MLP neurons of a small language model. Each row is named by its layer, matrix (down: output weights) and neuron, and shows model dimensions 112-367. Each number is 500 + 50 x the weight over its row's rms, rounded and kept within 0 to 999. Numbers have three digits each.
After each neuron's rows, "fires before" lists the tokens most often just after its 100 highest values on Wikipedia text that the model never trained on.

L2.down1689:595435486518588489535525501456469457465429528486573527485460543418483544520471405522471424457408434561431488480659521488514465575496477506515581502461560578409486373487508440493483514512520534505448493497570642528529470472471418494624506534473498568499476457493465490571545513467627448480433524502485527440543529499472466489470474494496537423525530510469626603516551525536611519493522593504422506529525502434491501458476483539468519555498524350510465495505550537489498566497469461504497595400402456489484548425585420467493513557526557508490500510476463498440506430484498545488510412500447545617573457444504502533511575495415562482555480507517545433552502506424520510617558479526570464498431472413488467590487562385526468501529496501523561512423481513572473529583448438
fires before: "- ", "| ", "The "

L2.down54:540497468504500493564558477520467412506409412511345557456471498464529411499531472582484506544514442571534591489509475473437484441531522423481568584583553469569464508451462437533479570540525426476455535506459459565546483491486465426520446598491488475564481424446499498445464552462615535440545584506590444445510447507460459523512509489519573577526502424449473577496457526533481510523438483466403560453529378577452483568487500533540551491506499502550502427506567574500490518471677526515457487556493538517529518398493452520476490492530736513569478450546476428419570508486527493501602531587542586570529458445511446500450491487458451529523480553475525570579511565515454455621544475517583456492574429455470550509548489471455428518506469508521512480529474513461528558514441581
fires before: "| ", "|", "— ", " "

L2.down671:515528517507455540526552550487425580544509540528541488497438581467485534510500438522499508481624490573556467496490574426622532485563488490466583441505495579552574458592434572516444487458510517477517450594510469541501542522436504518532475559494504446497414491538519521542439512504547452450521542494460513513527490518516519452504612465501445543466572443477444572487474532536366431419454511425527500432470554526494498523440499572441542463471511423531468563531556484541389469529553566431462370509485509550432466570464499507435487519582557486452491495561609429469491450420614516501434500485497594508527430368531437434459525525451461555515479576441419487481451395471501452508457571487504410428476497521493505456539526486510414531542499518549553426476558567532479456505553506
fires before: "| ", "% ", "±% ", "|"

L2.down570:475530552529436507451451497385451532477409469463512513501427401542467584557544451552474526447528508477480500571537454421506548551572519588485457468469507489546497473533466505467507477508494530507460427509501482466506519501482560454497564548537468410467486541518534441464444568490559541371629545450465510539439414530535576543476474547532484592488484394558501423541501404446508484496507562541514485448457584479519456459544485535581489464517573555482483529536558539504378451498490565518645499486433487470470387503497591542554469472484459467508501487462476538523415499477495542592469452453462487615453445421422505466484487475491585447512522534564502517534515582554435583469467528531437565586550493443580525429519437439468553504369501497478510474469464454499484540488535431
fires before: "| ", "|", "in ", "=="

L2.down587:536516553507550485508508462551410467445535477453495560495534498518508555417515499490510610430502543428508435515437507447505531365528459566544533528461583414484470558528565423510562629567476458487538512628547482499451465442443511451522392503533547569534474444514539531566587537576513484506501457560433530517539579542554494418543458561512476468508489525523471460404620497456488605467503470493458567484486567490503557449550543531531506523494428503409357462442526456577550499647518510518407484538432467509665473561442497490461560489450481581514428449549512509401483545511573442440500446572457444494565506517544432536462533457460525448491528410445563399536470409564523457489514476501626483545416409478471452541452502484493633480528448465620492518542522499552498475572543516
fires before: ", ", ". ", ") ", "), ", "\n"

L2.down512:512550515462410486450587486418460566483601448531430504494492477465503538464556507436412564469468388452539596428445513531531455424543479568466477499538505520493423519498548551483460419471484527496530425566522525485437477424534501491496459452608565467483494452608558437503461566524498483484539510513487551482529475482486485516465501572513425492516507536470420583496563557510438542481415480566482484485533490480650492476482551544540482560539531470462436582453488468471549516533376501478382518516465589504475578581421558554496527437545420494465530540542526537532523469513516527542555479457558500515525517482543519461453484551533505468545510520525465493465602517467452529578515429505451495510468549519477469519414523615388534471500489425493485353510472532529491461515442517
fires before: "| ", "\n", "|", ")"

L2.down647:465531519486505507487440406504470464503492397595488526560472582431503549479533526488547440493451493510452448487498477504570505537540568642490482530510477471521555519498546529450523548429455537554490469533537424506624517506444574424483505533524428558477435489440497586419485531469482538412491431458422523522343503419457585516511562527382413499522459553529508461443411536517484462551529526487496507582484604492451506500521565418528558615472534497404547601548470465531503539513368475494490511459458601546559465498470545526485514570533481522520496515534553456549431511529538446462520536490503441441501470582508500456508609516436587499476602471531466459467496454443525554456396523441475560497553513490535534361575523408466478523462523522517564437567408625406468503492575493
fires before: ") ", ".", ")"

L2.down385:473471445535504472450489500547523580509531463548407514566514459546512588500545595448513489473443504519475506579540596514504506498531526596533520524381495423479403485485457428471489507493499442434432553479513503579530553461576444559518463415495448569503493503542519580449530523546526465536540479521610507454485491596522451494419473492511561596489471433481507486501556509486479457440513471428512536467481486492528443497513515569520472369498482507455474480533574494541518385589532487504563522474585410507460586523519505513511407547462555532505562458419524582524526458491501554524516539467510555506633485473597412482492534500516434435511502548597469517516498506459523409467439497507436471466455519409471460617494486522504484539529485480517520445517553521418490518556508492
fires before: "| ", "|", ", "

L2.down454:570592471512471510458506541491533486528495521426453423545334541499538502516456536464460597485509469559476517595537508509600544518516483541452391510520502445542416475508421525486531584494530467531471534443511541426432603427526455359405524543527540471460508467435526433514478522517476478468522472431496468498473621617468529389443484530516518572505546553528469473528486523458543468520517455564526456550472457480590563534537567465432560461577540521509485537468514442494539486626456502504510503523559461484455494498517488544530520507483407457502548523463507468503439504528479527562473539570546461510562457468548540459443527585475399411591576406428411508609565471500509475531446565520494552538536416539486526575383442527425495578533532516551506440525531556485476457543522481
fires before: ", ", ". ", "."

L2.down1344:473528494502479537510456552530482502517484502571572500511515580435494450504480542424506494474347523515480493534511498438500526503547526484434558525512487501620520501525498481438408563462460559447495551444499487558501502507458473434437487428530482554533526468540483569564556382540534545379542417440367383535479562497508534430537507525460412577498519540472600521511567622526517473457505533500496634476512526524499507500509523369512417501468535497376473592473481529489548476502488550518466439501461492511496547496529481441481503512529552499485438544502418423516503511510524506469481533493497473429509502458478508469454588529537573522498568455560432501495482512440508518482489564519541499483507521503518617484468433536422620491430471425545542504457560625590503459552468566
fires before: "| ", "|", "Al", "."

L2.down491:456474521561390552530505571452473472510524503518461491455594531510482506483564455429420534513512506517561520404428500521519536540468496486492471316500376641531528528462486533536525533541459462537572534473505469533465487475554488557530504417571486462411524558467439532557417506520504533531498497497484504448491476528530398480479512516509548433501540587453449549511486446506433583505494448443488452603472401457435484552535571541484463606509495538434549463502430469581469499499542417577517466575477477546400554464525485470395430369459496589427534449466538598533427372508509473551412527571613520393494530523461558449471578532525435521484526500491494492501595442530524577388523440545484527604509476534562496597459465467518471455439548430556469484480518672413570485505475494
fires before: "| ", "place ", "|", "th "

L2.down1619:448482526504520517478443569525517434500462539497556469570451435542506543520560555500565555476467446469505532452466463555412488422482503444556569487487385514480462448576578463489519526485484526530550542453519525499490563491488549489520540427475480384508479500404488501475480504500444563604323471416430485429449515488488481550538536506456477596480440493482405464469532532588453521523539515567417534509453548519579505595450485608428451451455428459542565537558465505407523557506495507354476431582560539549593482443468483472489505526567536531456485469530481476464669565439450438442553412563478539428505521549569492571507506527421574460531468445446569445483519451491512512562598501482433500577539529549573417472503449466565542455492491461494532601477584481524484527411562411
fires before: "| ", "0 ", "|", "— ", "4 "

L2.down1695:482479556563439518527620474466520480539553523450518406542561505538545477614529591469536522464479495433455447473445435512446543499479456417530479500571427537534505511416509433482478492463549556475626510513540517465543486478568421530483443476503543434515557417449491602482481450462452556520571468527478564541455590527517470466520485505498494449526461482542593521490426427568595506541504541555467411500581490509547442536493381559509487486518478428410548530548457470364456490451510506587439554417447556497506557555526561522577501555574516472514439421526470407476510568480506475570459508571448554574504542441530488537500484431529460547525480488463503467496578547523511529533518493574464629585579553467499462468493506531469538474608417407416507520507423436547521489407366405
fires before: "| ", "The "

L2.down1026:667476513497466487453440495503447478463570528441527508551497575489569547483574496492499534499485515489540545567540438475537546443528441492595516506485520475457602594590458483573416512509486502621496500472429556494518493488446455539508514437528476564422511438500522457574479467362518551445545542642543454560436596468537439518599537422513510513492511534556425493558485557476565475485485456568523442508531563541531563420493471470486476459557399473404487532468494539463442483542518563465463519474527422479544535508421465430461579494552582579422464462523498555515396574499483538479490524486545574522584508532469458514457549590477442537470541448521516413513438373513474475477513501524521537489559563512499450525389539440488536521401493505468491537425494493443469581593507540
fires before: "s ", ". ", ", "

L2.down1836:519505378531501417483523539479533531528527445458515473488522527519492366548462522530469479486541502533467478549538534455528504583507541523526612538562501484542525480497480397505472495479541550598479504453414416425440466506479497605545490452570548564403455492548546460455558425589532460479442426505600417545521507542498530558419485549574512536487474521481580545498504457456550537535440441518574423564481507443559538417430581393504489517525507500474569489349506545553557494558428484420553513536488599474529526546528495402509580549440579513493499584436477504459518584485481464514403537523475566466450476538602488458498543459572423609535487463593425411494457510562457562425533583522465476500478435439480596537416532468558477508459501571519483484555563526563440537540578535
fires before: "| ", ": ", "–", "-"

L2.down1357:591443604537598547613524498519454433456499505538512568501532639440478474528532483534495564487494400509501468583638501598510464547467470509449477565489535465584462456401495491539384595495471516500545511443455479467567512413472472456487497539544546481507495501648503483448519422438568554498482554476519556556591475400564635519581452508547539475388469544466550554509424531550514527488590547483469460442526506467503428467512519560501453572514505388538519589451486431599536501559369517530462531432498406478528481444569499468526570549556634514510462451577396474389519525542488492530568464486588395477523353479470486545531459537472462611517537505447494455406462542508521511572497568476607510451475521491431505546498433499551531443527545515549562465533460509483487506502543377
fires before: "\n\n", ", ", ". ", ": ", ".", "\n"

L2.down1884:546474522552484467508513560472458494472434472377469453482503516514492582483559450481525424569503510556466622584487490535525448428458471506459585448520467402463527552558460526508537468467462542514570461562492551534556558436499474489446513602538442491477511566489519526509445512456436460513586499534415490518526391551354433430609509461371546492514530523447489522508492544470514526500506498492472495424522504418538486489481457582487603456476484502482427559451540573527481581398525482475605518395533488579422479495477499478390547416540597525455538534580460411434505534547507528489399510487375522510548502504480416550483509459506500420509538407484591535518433487489511519495487509460464524551472476488431456497497524454587549483618430521460499547447554568475547457419522513
fires before: "| ", "the "

L2.down921:466453494397484518519577463479507467512467494553351480479471528498419492567549507490556439515579462401422539499456542437474408461508503445460434439499510497519598495528491503542572425453400556547494520535536628505609461526505464436483476555570406565442470425460508499631517508520544542481630408438482508504566475494498611444432441523506553578511502392577466460547455530550531379438515499503452473521493361610544527429456481509478586358610425455612478450501567500546553555502418489529436540508458483552528468528520528496490516402502541522498473488568459596543561474472473611519560479494512460461561499412494431503535539515504408529537444424526470499602525476515515473557405536537543537470581441417527459423497427506506393484476507523472506530447573472482436493532479396
fires before: ". ", ", ", "."

L2.down952:479557579512452616485500533481458460424437489452598510506484424509478605600527618577405572569409469439427581517430578531490503545467477430436501482495511455507472510488525482483549472530504493489485431506559487576557417473480639499510442480511462427501490513435557485501548490439450442510437459532566492538645475422519509423477490457514558513520535460546493553439444516491454488524513500440418566540415511567485422554465499505447510528531466439490545489503486529500496453584533452491575503490569547436511532511411546496341454509565547560498508525397573552453486338558491520521525625460498547441407430513595455530410528515460479505571510582537409479473438541519459524506439535466510531440458465475534585503422427581482464540404507496399565525504553472459405491525558508
fires before: "\n", ", ", ". ", "W", "N ", "."

L2.down1543:486513484452489470496414497487466511523478440546589410422477447457529476439548526449519523444494473444572518562510548434475604513516551545488463498426453510545471506476487385506467570468472444471425556566433372552539515474541450473501486492429562513532574547449486575505546481513524510532478474572525577543536540436547473506466476504483472600562513513486617538513453490452542453472549489502433462473369552511480490454541570506454399518491502507477572583415428481488536569518452477448553532580450420552534495448484461438523461493546603444582485419582501542533465562521544509495543464574513451473510469390447451492482534491517536475503522487545504518495445555518487456436397443517503457497491545575554479487489461511511550513528507535479549533508521432449429463476499477
fires before: ") ", ".", "7", "4", "m"

L2.down1105:456541567543527566441509398498516510424577516434548471566455391470449515414392528494459486550479546560444620471417589416570511479496492438448636477570521451393502540480455447520568488442623536505432411514524469490510501458545493531441505378466535427457504418537491461516581546517523482494472568512426506542533551486418471426483507474486464563522422403525517592515508468491581519531514537497554481533501548456545560450545522505515606536495514555500524570513501476363526484576488504498523506527532518453528368405508520405509513504441570557534593609569467460457366535518514473501461620479482515496508523468559466476530530610556511502552574534503544412580602447471519520428517459482534511485515507457548487452538497569438416481545481474558506431542558526480447494490461554
fires before: "| ", "|", "votes ", "code"

L2.down1235:562450462584531434523541529459439491445445470551469496418517427430518604517527583418475457526494560657368501514417526547480543563489459470532506590459467624514490496480511460575462566502521484613453434588499462451429423515502482473463602459543534488470571402535564512549535428572542451397516575524478450340453472550561515529459504545532397555477513511503511479503452501478516523520415499578550379616477529485541390471418469385516484435545528488547550455525495551526435460490429516514482475514542437497597517555523415587561526468390567393543538469432539438484473544530459555505520458618501622507521564509519453512514550512491393500539479590560527534534474496399497507521439525590583528520439424537487517468510456424566535497479487497495446494384403467598423509580511576
fires before: ", ", ". ", ".", "\" ", "; ", ") "

L2.down1821:587469535508553522445509505438455533478471580518472521603532477574465530594492603465515429592479495395402492569496430548611555512451397444569453502464499503498448562585515477568458486582495530614468402492461534459504461468569549469408513428555521471441481462521501478538564430454461536505556450482524592482476504453456500446493497529569422532480535521481504544488420506514591421478527536524442488614454453558497581445568443489510484453518405460427482463508472530527422576561475429532482528500479502547527517513574405459529509580490471525544543503516509532559556534530508540456504569489567546484625427547439449574520508541473382456580469500510529485544497466509534506533497495483550524407509488472563421573417479501471446451500462534518467468379646478443444456573572497
fires before: "\n\n", ". ", ", ", ".", "\n"

L2.down1165:548475469536548451541468453511526435479539485484602339430483555473543510564457434471524506393418547431415481492532504580528526468502484483510582518574455556603540482539506507469469517506485514628576531479557565412451570520479522394517533488524594445580476444460466578516491392494479498522406450503504406519470631432505501457581474536550423587512435422462469566480512497480464579490502602475506481523493482495509499472565478511430464498440436545376519553539450512455442468521518542498455522432479411447501559476487472442507471461470518416498446517452495403505457568444493451466465553484434533545594607415496522555575468515492513471507416537502582555474506475404512571485387519439565590474513420449541494505484499454567613378406458359499464642498485492573485512552542523
fires before: "| ", "|", "0"

L2.down965:459523612520553515529493547470493494477403459420444507469444448504408467533605505489481512549510474544435513480539448573445584559531487461537606495593583412511436428462443465550521544524529513517379478508486444471576451505587565512445418533431517563529475456521505527579525549491510536535596499478465529530530522544429455511580477516402460428490531431516522458581545532492519495557572537530485493508493522457515492488444492570476455448617455474570577499464496548509434555488533392492426426480524516473437511424470494508479413483586588564552517529422405527495551532451512565472552420538524582526515435525434559407466602580419462522602497498517451503558481505524501463555570503513570610430438535435432574489539498403585478563518391530511494500482454569467494521446454480
fires before: "| ", "votes "

L2.down1539:509500543562556464479545479493467501481512505496517575499420460526460498538491536535525590455561532434515593465436499542471570569483464522493599429466463541558463474541520466492443505432504483506531516581503525424445562541450588426509454429547448403485561433486521521450430431472439408570410441516578495443516555479454467439556556513551522448525434552467325462433548546507432533509592588436457514533476492525470509489510529541496466412451526502468502428444459370415416582572501560485480501518580500517497486436542449551554455451521476533519464464453504388471495584463483523485513490513491556496518511477540529564506561521472492422476518504474574522477563495478533458515351447508480444466547425599483523496611502474569477547526389472504496591467532423372471445489547489
fires before: "| ", "0 ", "— ", "|", "1 "

L2.down1362:551530532534484492483502413481589550507494518476561482490557558471512486545471478524452542452499471514456485570421464469426532513566569522522581516499510416497607514538633463547494458431531456652459535499439473441555494493371602586480530576508499473491546516471465396540454519422439555467418500552479484430542573507486393528480482480530425565494474591490503465519508428503522545499458480472537467510499447448498518510505580481457471440405474523484485420418444565496500512476498584488532491560446482515519507513528416448420544520498534490495527592454538519513480522539543433488438560445521581432493480435528425454458530617487441512497551404592499484470550553476514468418496520513456437453459468525426527481462573446505496458511568567522511486506474550539482585567451573
fires before: ", ", ". ", "he ", ".", "(", "and "

L2.down1842:476469510576523467505530533465483533459548581472517528500491488465432520458433544474493534536504494489519563498449526457523407449449506537499518611588466515544506439513454448481466444571518506547538421423542526494488567581525542402520519502366582497437430540479508481452555449564464524516536493406509510499480495458513577605475471529527404485506447473430507478542451494461461497532490595465477478558490396535515474493500624553474620560512504546496455496486501655433516523578484513512478489505484553450482445413363529502445495542492484583440546540500409406439484485522376461485532527536554442514545455480520396513512520536388434492582451500461497560532515436556535520476396423522521546566500540487499567581513472491381448514511532489473520464423503556501511631469464503
fires before: "| ", "|", ": ", "F", "(", "N "

L2.down839:497454546488536552600547480532503436454520650646496462498443475539412506548440390487548402508573492506531509520502536450497520470476600502474545500442514442451459480570461547499591440541497536569468466438513471520492487570473519507510531486496537517472564471516583541510581613517571568573495545486531469488510436626455514438409472473506498514446557502414549542436541561488527358494348545516521483460543425519475500493524476490453620451453498398408460527596482525494533517499399485450523481498478470498468450557483487503447573489515491553465603487498486511435349494452536513507475568607461431485484500417528432519476500485573459625503484497545529449583441408482504481510435501497491498475418460440416439525488484480519553494438481520513465461433475480560492564435573479
fires before: "| ", ": ", "\n"

L2.down875:421492505432527530508482567543415533520502525514488535504459467492520536492430562449530546488535526499533491539451486431452414464558499466566502509467529525467451480590451492558511508476378433533458590481547480449503511493545479572489640507460529593448463495569501498383520490506455568447429536539506469438467447582538525445534515566412460519507525448478483587486487595507433434457416564511466404459519506452511473440561367522477545544526438488515487497496427454445429506507468567442554536502495453496522490492600487543503494503580523470560498558534493556480473581441541597475502556515529567459400470550467460495539464583475459594537529548486510433505533503475392545578522446424557487471453485472476512479530489534529518509528575448478536546430480440572497498390483550
fires before: "\n", "\n\n", ": ", "/ "

L2.down1080:485544459457528517475428551537528433537506424547595394481410499461467489542495535521569455537481499448424438478459508603474500544467562460502557493380462497517605478514505505501515472409476536461566582459498440492479418484457557554499450433396557452504529463593525526484502471477509550527514449526508511462499600459543511561633523453479568529535445461369483481523658535555424478452623531500547545565508525530503506449517535510432456500400501536453496454442442537498475488466468475515437498568385597489556499408492514458392520511466508452435489528519491535520569555478558550572498566475512470467487527500440516546532536479460533478376436584481413420536545588520512539436590524538432486544559506536554558559505471559517535468426491494494592575555475513505497560469508507
fires before: "| ", "±% ", "|", ". ", "by ", "of "

L2.down317:475458493504461464420526589464444512472427468491499416535522553414478512437493505513519497483489509537557433575488315497469446522408511525486582527529460570523395571476477526542568554473520457503553511464542511439508523484483475463422468518559470511431543473526485490533602555530521516446541485517543516560563580519460400428516548537552612601516371574398418503490477475460503492533472401614551426511526464543566467416534481508567475486586537580502528456513562388566525532448572571435541541537467588506423457542476475512563534486511577464525525619526621482457409460498476582496508624486438556525515425586536455398510469511397531510541495513445450509470446450455573473488458509467408554479498497518558491561486494436539468518445404509506536521470456491528574619508494512
fires before: ", ", ". ", "″", ".", "′", "'"

L2.down440:539472574512541446511477515508479490550512492447500569501434486543580540547485520500514570602507535515504464481455479425404550495480489468507555573583549561542484484550526503504436420527517424493564428501492541509441510530552616510500442498515615474449449402560521515502465462558330516524558483508506459531474443448593440461466563357473575595489433391573488466434494503444482485479446593509537549675502639505511518409483362582518508512459462464469593470500575497420409511497468523438458541489570510484436501474506545545547587497547581503577528487544435383524500480500458485496523525535456508519529464543493442503523459581466526599534472552415581478556475531547515539487484495594464489502446531428504485563585504442479553530538400545514488598512581441467445526456475391
fires before: "0 ", "| ", "— ", " ", "|", "1 "

L2.down1375:468491478494555546495524531536502517484474406542451541536500518454479459477507482534544593451564556499432493474408525524455445589401516470545552528434534465431555500524550485501499480436501537580446489463564506494457593494486587508557520490575516437426470492451510536457446396506542510540464406449499490397498537548411501359482551404548512515495498435508448427487518490497413532434469475583485515608492556408654450480442541506429481537501542544486449466436465483445480461483517649418500619491585590476568484478526546491426464529547631583461443553507489496501591542474464535528510580522523486485476521487636454505473526592505541522456458475536505496507491534513499569464495444522510456529565507408451535456435488527541434526444504485570463564523579477415496606489484504
fires before: "| ", "–", "_{", "|", "; "

L2.down628:398576536467470490489591501544474456504538545561552507470498537523502508414483474502543398477502439514536519523462535385490454562460457562569441555527533476534461471527558518423462571461438456418529532468551438488541473535423479460509534368498495500489505602457493489556472479403443457550491515540497547457475434545405569510447571485513445599498362451482484473506516530530469462466535508516448492624501465588466630475483585563479466465507465528486547480502439468399522523504470506563476555452461517527453441435562512474611500645489582506483386483486501448521473477474495488521455488371478459565501540555497535496567538547538492555507485500443404513492414499546443530455447528409474547515416542517497503453540502558583605560522527509460575489488490478514507577444463439
fires before: ", ", ". ", "- ", ".", "; "

L2.down216:499530500412476458551447527541480495497569494486525483586503620612547464459465487483461496458399501555413517421493532516485450504493496535341532495508496615482455546511529437497532576570463561414479547612497562578463431449525491527526502510455524471466506467424481533552551474421490379511481505531454527501451463504534506509548484490460540499461516491438488525523531420419547495529514481479490588506509468570456506346502485540394409467433442377517561505477490452493453400592465470498465572496575497463491542506524487523494494450411499520493537447524481535506491531508490515544476514514470507420582427465547463548513488536557606443535500492514400393421555534530479462516558503528607491540405548499409450578608496415545588418496424459487519468508461555499491519487490504
fires before: "\n", ", ", ". ", "| ", ".", "Zha"

L2.down1897:478488536500514480430533506521523441579585473486440545456518428489452547525479423521579603383393531529536517603466569494404474481560431427565528496487595541535508474523522524433519492444423539530465503442409589478515492489381497460399415494549416444591585418434487383565544498501523457468517462464462468444570464558479485540464472489620559458499477452521500442529498531474566554570497530451553551491509506510542526483416514490558498469490493450442509493516394525446527537537403444468480477537497531517486508494485407549599550512436477418453587504533583492541402406412499542526477479560442456523477612458598458498524487512541485461541524561508559544518533579541455567503492537493489503509510528602545536512411519530515483552478439370485482528450514464504485439479541474
fires before: "| ", "|", "\n", "\\", "hold "

L2.down1488:502519489434600498512535464479496560556454498327623478553379456426477398507466469396476549470501572471385446536419466337395493485468483546530534555449448558537409562514532471474505497478566466482458502488528499482421488489548437466473511548509545497512497513391459431483648421472492425560534469479450334452434523523463466462581453422484493529473525472508485512494374500430568486498473519484460496629541542410630413539574484519506471433565530511444590487495617550479466471546478472535530432514564493520534458501486453533517486491525522458451511447438543434514529504599428469514557525508509501504485504406445471447434546513573553500516493505488488437478554458551486490522450469535524544459485533517567542496484467512621416452540501438514540495590549545427484499442515558
fires before: "| ", "|", "–", "; ", "for "

L2.down1976:572368410432499540523504562428469406454602532547503513437503601483560457557486563475492487492537587457363465533486492541487497545572516500512528643473539483410441520462430468422507441521576479423460550485540426503520512473434510498546426519461505512534466473480492475569467479449471510523519506512523482511528529553457428544449550537402451475521516414514558449480442497434412503489609496442450564495521474466464535495506613488552511511422574557472518436523491517566496490447500518519509512497495549475570444524476438494496557540546634656546514423504465517407591494419537450526440573492499501535599446420514575475495512528574432518513483503614483475490457409462478419469543617527446529523473540457500533506468428460550489452587475572491520503574452469499533572528459452
fires before: "| ", "(", "in "

L2.down310:520456544426502512523502438492469471540498546442519447492434526458532546479550446544556505415517438429612548475483476532515561431532521495529437531500504498429511435440494505442568578525505458474609551397497517548537577485553448408453547546583456543530514453450493532503515467567504538406431515514553368648444465534574459479521448546463576454505573514470532502514540556501494462511451500491509434430550435421488507611530536510544516401456496468491538549488550533616481493442460501437522481401527503539529501501464473456536465533591567508527502476497479528562382540512490529567471520567475462397547528485459454561557527516517469572488496545463495539394463514517497499516550494466499460566524451577417459526590522467554572486566470517526501516490502492521541553452432502
fires before: "| ", "+", "−"

L2.down429:469434483419495556527535420537532476445500571530475550489568553457391477512454483462548434527438482586517574590487506540545509461526500520473467518553492576503444475448525494531653481488481352545461463497525465448476621514541441514542511514519593547450476463513504519613457479566497494543422527487554519468478453412522509530432476467474490495486501460506487566497544460541544507475494466537458510440423540536482492542541494447494485566421494410489602525554531447526540453561432453507463461617542435548501403400501486555597499500482676467499492537445430482559414483453453429456576483397470463503546546492533458478535438535494532424511443489494478460501440584500502429523481432554508458568474526461494495409592498513487472495538458415494485473505529559466423440570482476
fires before: "| ", "|", "Democrats ", "hold "

L2.down1077:528532453520420461461447510500494526503490539552481474541549500526482529512509610535513558526448531427578476481552569446457628454511435507451507471523543599487502565467509549396489587483441455579426514463481555559539513500539502548447510527513480470504481489430439443560439571372603479454466525459446532457559470509429502552473484394464503552496502424495455539545406551527525533521544500487422501541558520538519517595510587471596461505573481465569483442466456456516503575518480566522476542492568551564578504482532456560475474453523531492527503469419395496549506379599444468511507530604484539442489490474526449500434504530449556572506510461520528521529511446456476474458439590518559486474619471479451477536495546441377591416393470411511549535515456587547558565603537490
fires before: ". ", ", ", "."

L2.down50:465439494530508502477519469475448548529510385555522479441524521455451479491525579480555472443508614458438422538494489465474408536509451437463486557500506411549411484434495544515580526400583484542466565494521532542506438519544588555446507526474556466554456500543527480469544466512442512539588545546602518445549500466444465479461451469549428487515444401490436584498517471476474530460429485544461555532501481388499483507530530436510363548556527496515518511466480545546477466558493636563486456456463526523531533467451470419472522540483582462506607540592423479500531514588523558530514522463456453542465517505469447459519558444493498542499543512508525534619486508514509562501538476609506560574508570486547558428508533423521473494561532480405504524561440487531472447518526421
fires before: "| ", "|", "–", "2"

L2.down1391:474530483551473545552477460466473464492538458514546458500552503531451589470416468537541411529442485491425500553546531482586529514513500494528508516527494591471468497489518523539539483439427549498558465536490584549495489512363543451524523584485501487419534535366541506522424484554411462489527604530369504533523564529460521504506554552398530496515510453546530530462550425459498464429566555504434477527433512435512509502478459510526573499454520528482405462527491430531496524504527489509454540480468554458409385604459525516519464545487552556527476416559499502545546433504563509499469457572484489592512529394549450522509540497459498476476472496560496502493474624510550477493500593629488476536505350502463471381463492515479447568614415596403424480627486500468476471521486489
fires before: "| ", ": "

L2.down1043:619460564462464550558521519510461574429573576443425473476517563464542396464525458479578462541407549534476488559497532462543464493494452481494480435401474415572517494489395535633483502552464587405447537566453459465483560494502480501564516555447559525505516545610572442438624613482561508509498530515542521572481392599504598412467436382558640578495504420537454596484460460466467540500513443463540522547493415515526514496470455523450655534447567417538516415483493481418468493510431496448486547522504463495474506465523496448527459543424436578555551499349503454431427458597545562506565475462515485507509462420441485561517587505541530474465397516525476472511565480459477550488499585512466419428416510429537531496540428503525453573490526568541518489472511478444503446507490438
fires before: "| ", "(", "46"

L2.down87:430480532420518505464568467559517509564453522516469449524537561506461458526469448533477533579512529549450453506492549483543466472487511506512449514503526509445466539501492562515480505511402518484386534493448492536572520485494481542540406484476452585478499441534544487551550496534470560495532531484567627490540515536521402450475549504460469512470504436584520585502524498476534429466419427520608545507516522436525553490393553514492512514490464486550494586556488487486482551401525446502336577546532560504504508467399436476525535494515602493584584472514494562422467454529508450504497486454445563556576480496465358435438549468562402530526572523527491548572518528485552502530558433515446472510467513578512513440504490437472494574537498493612476457504441518499486477505456569
fires before: "| ", "code ", "votes "

L2.down955:480574590543503490502414565500480493597526467446492464493425531418541493488608559524582444405495615495418526560454497457500524548534511542597571504548477503476396550555499496525525505441475443592406486462433542523494518488440497587540591461595483502508507484473560413511424508440556495458526471588565436479490520557467458535477462491481573429502504470520479367508504453449536618470542486551526438559483553458481569548587543428473493550469491486522546493480431484581493491527524576439508458528489465470475407625485394595427516508547530448488580515590562500485468532422526501551510566475541519439417537489591589527539479551554436567485561496471503479541558506525465448433479488499425562519514491457427576485529482519526462462547542548491542565475439454520433554577553533
fires before: ", ", "s", "–"